From a checkpoint of a small transformer trained on Wikipedia.
Architecture: untied embeddings, normalized queries and keys.
Training: a variant of Muon for these matrices, 521M tokens, 7952 steps.
MLP neurons of a small language model. Each row is named by its layer, matrix (up: input weights; down: output weights) and neuron, and shows model dimensions 256-383. Each number is 128 + 32 x the weight over its row's rms, rounded and kept within 0 to 255. Numbers have three digits each.
A block is one neuron, or neurons of one layer that tend to fire together. Before each block is what it responds to, as a language model described it from the Wikipedia text at the highest values.

Description: Before a year
L6.up177:135100202101162099106042162061138032136150168143116151143176138096119074058112171063087192170118120157230088116098177165139120138138141154099076115100152096118119102189140144159144103177111126055116159143170166098090172097128124142109124133111133036144189117126153100154185136120096141100172102162169158107105120162139118140120092184157073126140076057155118126108122131164132140095130
L6.down177:181103085136111151146139139132146126110134140128166115132097120068110125161107135107152188067147160069158138188153136141219126143085116098143113186097153205121112158121183083128172100140152177161194129152075141153092204076158144067125147102143133104114155088187066156130121172139153113090134123167140116127148099157155084117124141143173095136144081142130135097073157137084134070147146
L6.up598:086169104114101114131108104117118124164108128117086155150192169153054106155160113062201110127156067143145104083097115184104157104124157141138128122141164141096102137156061144144063110138132138142116134185138106118133157124165149178120131136119085115143143116146128193140096104135169111122068107139107128111149150179116137168163159117126160092134167102157156049112167101200161148136104
L6.down598:137134140123088121181162077126140037103128101146087060150145128153133166191127159110122052089114159179121163115177141152108114119124120135115097114137090103111071122173182155112099111116108197103146162139095111160071093141164111183136191121159120118149109122136114124127136101116207133107137129099112172088154130075161131062155166147180148128135090068077128144151095194162152119163142
L6.up803:056151140131125136094089112088066091129088147175097079121184142136081170151166168102149115119125111143163157100100161139141074141115114185139118123106199130090138163168118074100091069161073116117136112189176103109118160144118115099192057130155109152109090101139139127169131092126101128135163113097108172107154098054129101120148103074114072093137135124199156079118128146128143127094128
L6.down803:036111165139103161109137134170115110134073180161092084116116164133105112166098126131133154116113202120191139193146147095155190179166092161143086106136108131184149165136127116153182151129117090165145121108172114156133161142133187158122153124133143152154150096135157111152174168163161117167163123064084167071137126128075141124146093165085090177122132090057120144142127166098120106185246
L6.up958:137152136130180181085105138117132142103115127165128138129125156142078081115145149158131116167136136094155101130160081154158130103153128068136088071120148102153140110198118109146133101140097086108180086097117182136154151134105166163169157110139111087195109138102102121201154150194106177143173134184108160128164166124089143182211146089088158103157174179129169074125094118128124087111124
L6.down958:129124097096095107097117154103102131099158120111099120122139187145100132144169155162126180133151092165119125047131137150137117126118120122136115143084149166044157099146176080136136119085090098084137134079144091029127159126153086153116105132140094114136137132152136090151103053145146107126121114108039107119174103109165126099115083089170110120140162152137131130160186164142101130149170

Description: Surname-final subword pieces
L3.up548:163092097127154117101142191081177162122130175078155090178139145178176168125110125051092125108192113126125129135161218113140148135104127127086167186129102138085091202105166141170187121137103190136189181144125158075112072161140157134182165173147158172129103149195140128159148113112100139145087120208162170140130145132146136111162071095141098096121106085100064136164121114127100098106133
L3.down548:153079102090126140144073102158109128103136165127092080123168105073113069134134111168161145165128153161200090170128070188161144134111103134161127147160174117159150172142157138144120139110174098123134119094077091119093129081143127146084107197130137104193077104151138060102181076145091123153157112131068106151181124095188154136131190141170145190079148137166119107137101133062134193191051
L3.up687:130144103097116069138151161117095131120130160122091064155136104128173110148142102146124098073155096100149129130188157158117103114091094060122180173116113097135145119092159179143100113134115094188076127057180155090140051132199126091113149173095184110117102112133154091203139060117065125129113109165150072150107109172135098142165114139164069128160146104164098181135145146120117081158067
L3.down687:190109158161119134108109100116152143086116092090127130134086082111132141171183135127185136136140153156092127159057159077113161117202132158130132122155140101115169108145140107162160143095175157134190140139090166104181132122096151110055101122131090131071118133084130153075105138104139131122111084132115154095150176082199094173087158116110134169117151116101141144128114133071117209108118
L3.up1232:148129085122133168080097139134139113093105181075136140200147144158164134180122117071106103128174059105134151151199183114135153110129081098101153117109128110100159186112150176175093149173135130158140178090120121087162152108114104179136137162122176152122129136155184139171169146087115107147118139200093135144113141107090181158156033116152094066105123106172112155146151123107127085189117
L3.down1232:143119165101084150098102098098108127076159138107104091107117160129060104145178130162147158093138081131151158118058083152102097183141133127075172154142139126132104136132140096133082152067119151103109118127090138134134083113142135130170139197098140089163075111167125110154133019143092154126100122128159171130225169063227146100152113181095149100144184146067087073134161170085105215122140
L3.up1445:166150096134089193128144141136171171115101113154133104136134125114144130178129180184116111141150126129079191152104093110068147117126116136131151112152131167158103196117181143076137106083080152132160117105228155064109093114118139101167163147187178093142113141110181161152155088157143092171100075175116067118108185175120171196127080180113121160151170162134173148154073139178084114115111
L3.down1445:134126115142136149150096130115087124120106130134107156103131135178109161167110079120092183145088103144127151080150142175146179156133137068122104132142132110113207091146143146100078155104120123096085095081143155196134117145133141179107122148166110118148138029100088124139123077175136093123170108087160162180128130092137117143104106064117088042075185140170109142158175120105165140150105

Description: Space before years
L4.up1135:091115082158197139136075100163140120145126146128125173112122141220160162189123160113099127152125075103142135145123076176151117058162143092095164100056131149078140166103136070112142147146074087092119131113135093147062158149098092194131101107123063125143141156142100133132102107084149108099089103147102103095110160102141132113178141144120158077124115114151063100120076151138094119113105
L4.down1135:159158136129104182126153100119176114071097183136087101124134167068133144085152101108122130123105159159160141106048160113138103104121108155137139133091089170110154117152163103140152125118169175093148156117173106104117180178176095103125127096144133079088077155144148167152136117101130140130144124127094116109175091082076111200105045146088125087158159127140137110065138155130134118160080

Description: Converted measurement numbers
L4.up926:121119100085126105139083108179127141143080122123086112164136112098146102118146134130071158110081084092076070116199115093118092113133091121118119151116090146139116138090144101081014174122141093157094126124223131095171164117130196105089189101138082104123161075086158121168136117172196128063185159119113119156071112120115176171072108028176196145197149126133116157148139137129154099145095
L4.down926:142153148137105197124142151177147110198142091141130097114113213111170110119145083152128101129165161105141037137105148135146108156076105133108115080118164103127208174118104109177145156118131085139096142111131181149137177147043136117166175138075087114099129083112143138074105160136130105109132135117172088138121134165132131133148130207076161151103146109182137080084089065143090122137130

Description: Table cell endings
L4.up1332:135147160103124069112054088143100118167110101115160161137094230132119126108146123066113135137110182079105151118150125173097121108112131159123116121147162153143174128141117117080129109135183060095097137111156087088110153096159092096085129206170127183050100177123170184169109136196132126149144028108144108156143114124092081130097134077151096087158152101115099137111105104152082143135128
L4.down1332:141148095087106087114075123110100134094056132146094125125155097169200146101172105161101084149175078133107157119147170091156066065130180122169162142112153090144159150006088084136132133118129072129100083062118124101060130098094149091126138111180160100103152121089129108130098074135080122138117053126125117173141145102167104099129079140138104104091103129129157153177109131141150142228116

Description: Before a date number
L3.up291:115112226180097166150156136153184133128129167159093189159153101130133072113147095134086168143110114101195095115098088093141194108105110094104112105173146184126111124146096158158171175148156087083186132141131126137130106171128140114138138078110155158163122092106139142219107169086153194137103092162136115093145152144095148160145137131051098079180185152157144133058113166156087105116095
L3.down291:100190114162077092096121129092090067122111192123141109117079127164101178148189147152123167179075167116106082083090152131098140141141148127136150145143134159119130142197154078120174093165158125152211125123150143122135208098150134153146052158102142110059091164138124177094143128075123108118138090086115105121131107115138137128131092135120130125092140099136146109183123105117131166109126
L3.up575:123099147132195142128133138137110164118102142159175171116101144109151108173196091080138142200151107125136105075098124126132173132159083114099134100088172140128090088139148082136118133126130216187131143129199145111139121207135157115154165144072179139142169107105094088145074101056145141118161151180070119132127123133106154107188142136076145074144127143138139090138160127118152138063123
L3.down575:140109071141158157136130055094101081128102079105081094153140094172104162176104075115201129141067161094093102101111154153180174156076103126155130219142165137100128100108119112133141135049128085118163116153162148046144155108159099205094103134134101096116168185126128108203082121119142137159167130159133118175143130105142145130145155148125174141104112125168140100146116113147063159139129
L3.up627:104192184115133147166131104097136169160138197087101086077125122176073121087110165116159120122142174099138123136113129141082123144085125091170144121219146170120139104187105171089126107146139110092151132132135161108149151141145081104109073159136144098141149146173130116129084097158119143172106189130078109105079154150129141162147167110128188144143178138132146107090120135187120146144100
L3.down627:084135112119148192129126109076130133127145184168094097120143102142058138123113155127112144139107105133107156136110157103187095147160163111076083174139121137064130148180113133151063109095136136122161072158202166125090187098163101108103081116133150033145082164139168125168125091110117180088117106152093120198130103124111133105159156102091124190082175164137124158168101073142064140143119
L3.up1190:157130168112098162086148122118151138124136125134115145114147116160159135185077126108189121140157142155129140134158103146048196083115096084101143089116106107143140099145059128169121056132094107162143113100117159151081122103099112091092123081122093069170130113121125133118156140189127094178137174111098131125119160148098090153123089175162139117144115100144167115085117163203104115109085
L3.down1190:032102106087141060130129156101143101140172139177121114147101108174159170163139135115137163145124118125135186118191147108158150144115195110113090098125094096140175155164152146155116176160178158099112103108071122131124100122086146142099182140115169136107095115118121143109092133156119134165127184139115083153210085073131093134147114107116113142120124145120140121101140096147134114162186

Description: Mid-word verb stems
L4.up5:182167075074094124161130148131153123114107143183140062173099161106085082167114145158080117139081107146128133184112085152104135064125117158106111118122145191176145154130162116123143157184172135138172107143107112110229133143104084110130079112168116115108138113104173103178107161133124115200136135130144169083141184137121225104067101156117131166201108140121156124112116169141055122092084
L4.down5:130023106203092135145123134157121092157170124077151104102163079122094090124128068148073186068171139084146109175093115132147148170111173175111115087115137117148123090064107132113169091125092140126135148142201087140049170084143144129157090100151071086109185109108123192120130085187120169101105139121107143130121186146129096143185202161145148160143149123042133085056160151191148163110138

Description: Digits in parenthetical numbers
L6.up125:082084176083171052119110118126107156089110128167170131143155154089142108130157172064115114189180118114129115132138142088079165182109160138078113086171106128159153086143150174106096154131137148098123156139136061125139118107138144158142189140071140122098129103162146106147178088154148175110124137113104065171146134092111092126181160134165145091088060119151087117144131108164156102127090
L6.down125:035158137124095099101115132114133084125102123097164128208061160157149169123049119131122092069132111147140108145122087148161085113167116155164135067050122141088149079128214090194192157086135085081135121114107067104103162132106122135165143131130112130096156146186127132125092113087089114103111126149109127088141141171198134097154160152160142134159161132124126172101138085167131096140153
L6.up225:131157128112140089174152123167080120102125155200118097106040102066106084093088123155134110131135104154133122094116214117120148166145113155147163129169100144091112105071136087121124122170157161145139150119123089121067121132119104137061106107140173144089134199133223100029081157143146181132158130173106103088131113168117168111131189150126134141177108117186078135105125103094184061111105
L6.down225:086091073109060102114111136189119089061115110139105189101055165133111110163149116107108071118171237126139164170113086130133108115102142077117077142059105197176135072103142134119161129162117111158123135146123088131090139119102129123103151064166136151124085142174067106124144106116142155128099109160104123149107079125157101109059176152107165152064137140085163149132133164115108130140156
L6.up654:104158142153094128119162171162152142151131140164103154103144161097157118137148122032080137135072182127181108131091132091119122137125143126121091067145114144129183195141085101160099170111082092100143200092111114130125101111153093141149134107141117094143155143132089042135137165117091156095161161110175135146096124104186144166093160141104101146146125135145136166125119109163092089116177
L6.down654:170137068134096159144195164135056182094141105154121139103144097115113096115091182171145171119115157118116172125149107103167159140203138171126191159182097115100091184116159199121103034142172068078100158090173169098173142159136133195161130151127143123103114108118167180143103084072128069102141121123162133132095125165118160139118143169081151102081109126178159095142109119133107115144155
L6.up1205:172110147107127124168187183140091119139134124160133095122167114119201140140137141088084140159154113078079104164115165175111085143106090099110124147074108114177112137143156114131022135103124097161113111185133117133127122103144111106057194170119136159091120136097201144133126132130149110136126153160125114124163082098056159110188054106161141123164127063135108134137111112122098115158086
L6.down1205:091140110124115167081179115153128179173165081117104106139071133181117172155185081146122088109136139157126149134102097153130064117111084116113100118116188137127126120169182154120128068174082120138127182132135148156078133071108104101192136143153107117143142131153098167113105208174204181122120163086156118152164111128052113174074142187150117181165126154193182103133083125146092128150081

Description: Repeated entity as subject
L4.up1189:163121160085150096108120109127077131152124117111141068153131115165152149124115202101096108178220107101102128173151134107146091156094077103063125151147077159156110147102127163150143149156107106149116151107164130075184099128095132163145135155117139125128138167145134124200176096059093073147078165212161116130109153132120196129135087178131114174180231138189179112169132208093052099170108
L4.down1189:146126110176128141150150140110136125097105119142113131153103121067084138164146139124139122144074110173140103141132184123079132127123159120121174167112105185104138138134125155155110139120126129125165167127131130135085182151093182128153106145122145096069172180113150106129143083162134133158118068097098170120154134165181080155088093094189090102156110155131102141135116104163111205152123

Description: Verb stems before suffix
L6.up284:200106103134126133151195187087139189111150127113129061090148124137122147131114100112104068144169098137093140192104150104085142143104131119114130108116172154122141107123115158140129119122170133137111166157172158134127132109122107103127120145167127075130107134145119149137160104180155076134105110158090151069115189160110140118132159164196140125134116152107150098093113167128027120092085
L6.down284:179120093129129174118106156122111102191156089101121183083142124194110066114140120117110172103109030106158147135106088143163115134092135159169177126100132181182086132186089110105115142101122152100109118128070123178126183129082158092173097198183142091126206178143154204169145059101061157121130112138118140089105144077145095122115144137180082135115146095034123143100133152128152127074179
L6.up664:205101150121061164201106136120098163097150129145132086116132127103109124192066150124107131127110114161133148134176122136135127123118155093161093129062159165134212123140216143095118102180086134148169169088155144112138148148153114146081117103165126114128136099133142131170104180106145176126119142116088145068129192129123168068122150117098112172152120186172140131092137113192081147119079
L6.down664:145095136122084113151147150134114144141090146110134150141150150161149104149184144118112157166181126161136176131111089064188130101144149125116177091077111090144106103140114070124166119116115129128140153112102100198064169115057149144133123130127055113127141152095092146114139106188140126113140097112147079077072077126127124123108195130169155140087118171079138048106134139108108132169169
L6.up1340:160151122107131119193115148097122117143125142151124078059163165122120131143053162167130037159161117097141154147175105136155128092133179120147084128106108137105120059110162149108095120100148123180134138117123147110130110101137102084128161122147133174116124127110075160129152123178137058125157066131144032077112158135141125141108168109141131157114101157071137108121112169147135065129201
L6.down1340:108174141169102142116142138130151072132101149142138136212105116172147140121173196098162135125078088163120107135128130119107097167156163169099066119138101103105102149088094098171168140143125104105123114145147100194157177135111077187171158106133164071155162150176159138154093112137096109165152133103125201107162182087137128109113098133123111117183099214127119142130109166073137089165118
L6.up1397:158128088123125117147155157209104155144116098111158115081144096097097110173065130152103157090125145086090063117162111149087139154133130131076101131101157081185122070163114128101180107141179109149127106101188112188117117073068138111132097112159122158053178095135165099183165089136143151124075148150149154115177141167120146134137128169103116161186172136097162131089145124170091158110137
L6.down1397:108177164131141127127180114059115075132129107167111130147107155157098153056153156084124105110118188069161179165073104095144154095152146152141101149143161178133153050135131113140145089171075173088073152162111143139141128145114163123131131066103114134175103162107123139066121152168171119116172177115158179162121139181140103101121131136083178061119145187063069134127109089119141125140139

Description: Table cells and place names
L6.up206:168168125123131143112089110108100115111086071168179145169123093107145200138145134068084051120140108123168129215153091127075162178109124112175103103124093198106132116121108142149111104198106140137113184130154221161127102111115111136156120062121095114112139140055089121067086170054139072120127048143138076134141098138127131048191066086116133106148155102182158191098167084177117053116138
L6.down206:055134141093138105133134046109079104081095114132116112173146137128109136106178114123117111081112210119078117089155169108117127134153150118184099095107117135129095087169105065214157151123141176093089164159145147132128135134132118111144146058152164114093119155143102076180147124099126130072127161162142132093101106102149106159112071105123188145150143165118094135088072119078125091073083
L6.up349:102122103109149073127117106121187134201102124087151129116183170148067108143115152122067154162120095110180148152109105057164152089135138156210092166121098117105187085106120105131156169158145155106119113098161166090126143179155095143143145143167130145146142149130101081103112157068136079114156106113087141129140152157157099127159071172149150071126121182171113179145140138147146119126069
L6.down349:122138098124101089091100130085102097120114135099079091149150187150132117091151142122102127128110164124127116111102118147171101116138185092127136145138072201127163076137146096126093096120153188113121096166086069066120123160149146141105138153090155066135073125112175113226111089150097139172116130139103135056084046120199137099119097165156146119150124149091118119148174154107156144115231
L6.up534:176104112136129130160184145109166160108164098118138170109159131018141125064118172069111133125174138098125167186124118204109138129154154140145139158097090101065107152141201118076158098086048112086140135106090160117117139150114166191155125131072132055094109185089164104103114121127136162114129136083120141089156149197170114158162082118111162116116115116190126134157078127144126133137085
L6.down534:161116102172113120126178130065168103114112054066095137129143100114090104114118151110113136092102217094137089108110108106126187138109097123144126133107141174164116115132098154126095114107160103103084119116144083129090133116125074095097133147132156138139180173085145120115086115108114069104189068099071102157084137123095198094100161139111142074112133137106138134169086107135126172116112
L6.up538:150131139125126154150075172129117105070122090104120130129154179131121150136103057130105142166144127122104216113163173095144062115124132120139135070106138096117150107162106054080169110100135139143142184137118196092104135113105098112142154112210115123063066161146144118133132087106196100188142139168139153109120066160160172120152118149067131152111114094085112119132097108216123051161081
L6.down538:113159153138077163156102107089123122113129143151080162119134130160172107091084152173045089152101098143108112038116137122080078106074098192193129097149154198126130071159170142109142082125132112111113117131113144120090128132059116143139149169151133080087122122116171150141109169064133124161108075118110101183120123094141192143106154076110179165169163138092169133121114118091170086131103

Description: Verb stems after subjects
L3.up553:167141081088120141237151133176197157123115167157131142134116145079077123183119094071094142157071099141078137192156129128106162086158093096158131128089144156145096127056140097119144123195145128098173193122109097113174097099129123146161096090128103147188132141132158130154165132100106160132087050126093109117068086156118205099118123160135146155133113093119136080127103172177136140124096
L3.down553:144102137170155140083115091116140119133158153109169131121170072104126134122129111171119159137127094144149122105132114120149092161154178187111087118121125154148183127186178180119146154111144161099146109170116080095072166095169143134116153145114140147107166145118129191074091111204153153118142138105128170087155129141139134171150196127119092133099123164124139201110167093158144146104194
L3.up594:162229077086134095160121143104150141133123123127146099127113105071102045169132112128111149094158108152058177122139154134143066105142071164108141105132167142169142125140106099134142110112133125179115063128123048138145096102115061140111082117058128111124099149136188177162078064106170162135074136108141144126100092127124165114170156145144103187175127105143098119075145098160137170091127
L3.down594:143105149149164095174202142140173112148123080074151071101137098180126091139124125130117121154132012087168131125105090150122125163159187189155107095120144131132129152178205170129189131158082126175163135132143112141124123124121132143075138141150107128131091064146133147141132144166100100146119182100108207133187130099111131163159134146153105059159129110121130174087133119181111153142170
L3.up604:185121081096105138160197199154134146159116101122148100121152113186074110181108142172067134121053115165126154154110155134133141086169143111170083139140156174187127124167104149144105209157158222161160132130129183136133132135142100125104127096175116058130120127125181224183101154129131117171132118148133132109118126145137110117107146116130121150130157156121160152123158105176046189091076
L3.down604:152054159115110130111196072103087127169154148122127128109127100136121106189143155161127176139095077089113153092120118178139141168069161161175135117107164133165110126138158152194191110174120126093146156118135138173137097116106129162205066126144172114101124146110143138111145082128084189104119130155096156056173151114165062126135175132145135135154123097089162132146190168085148179111124
L3.up1183:186100105164118119179143131165152144105140157125122147155161183044106136159116076103167158128138121141109159146124088132071160096162111137150090165189091141191106115123098124169174166142167121161197168104147110091156076100124138148179065117164140094128120162147163141131182154103170125139071105124135180087069102127127146174129079125129088214172117119136163105100139101187124156085062
L3.down1183:104086126157113127087176127132114074135109085142127123175075134160160112162096087146153114124132107146126124124144112147082147151149163091153136083140163174159135121144091129158141075118124116128091157101126112196124132110098195138090076101084120094057135092175181151134161068117137151070086110096115082123107146137144069088142174170125132138109135117099156133146194145106135160104170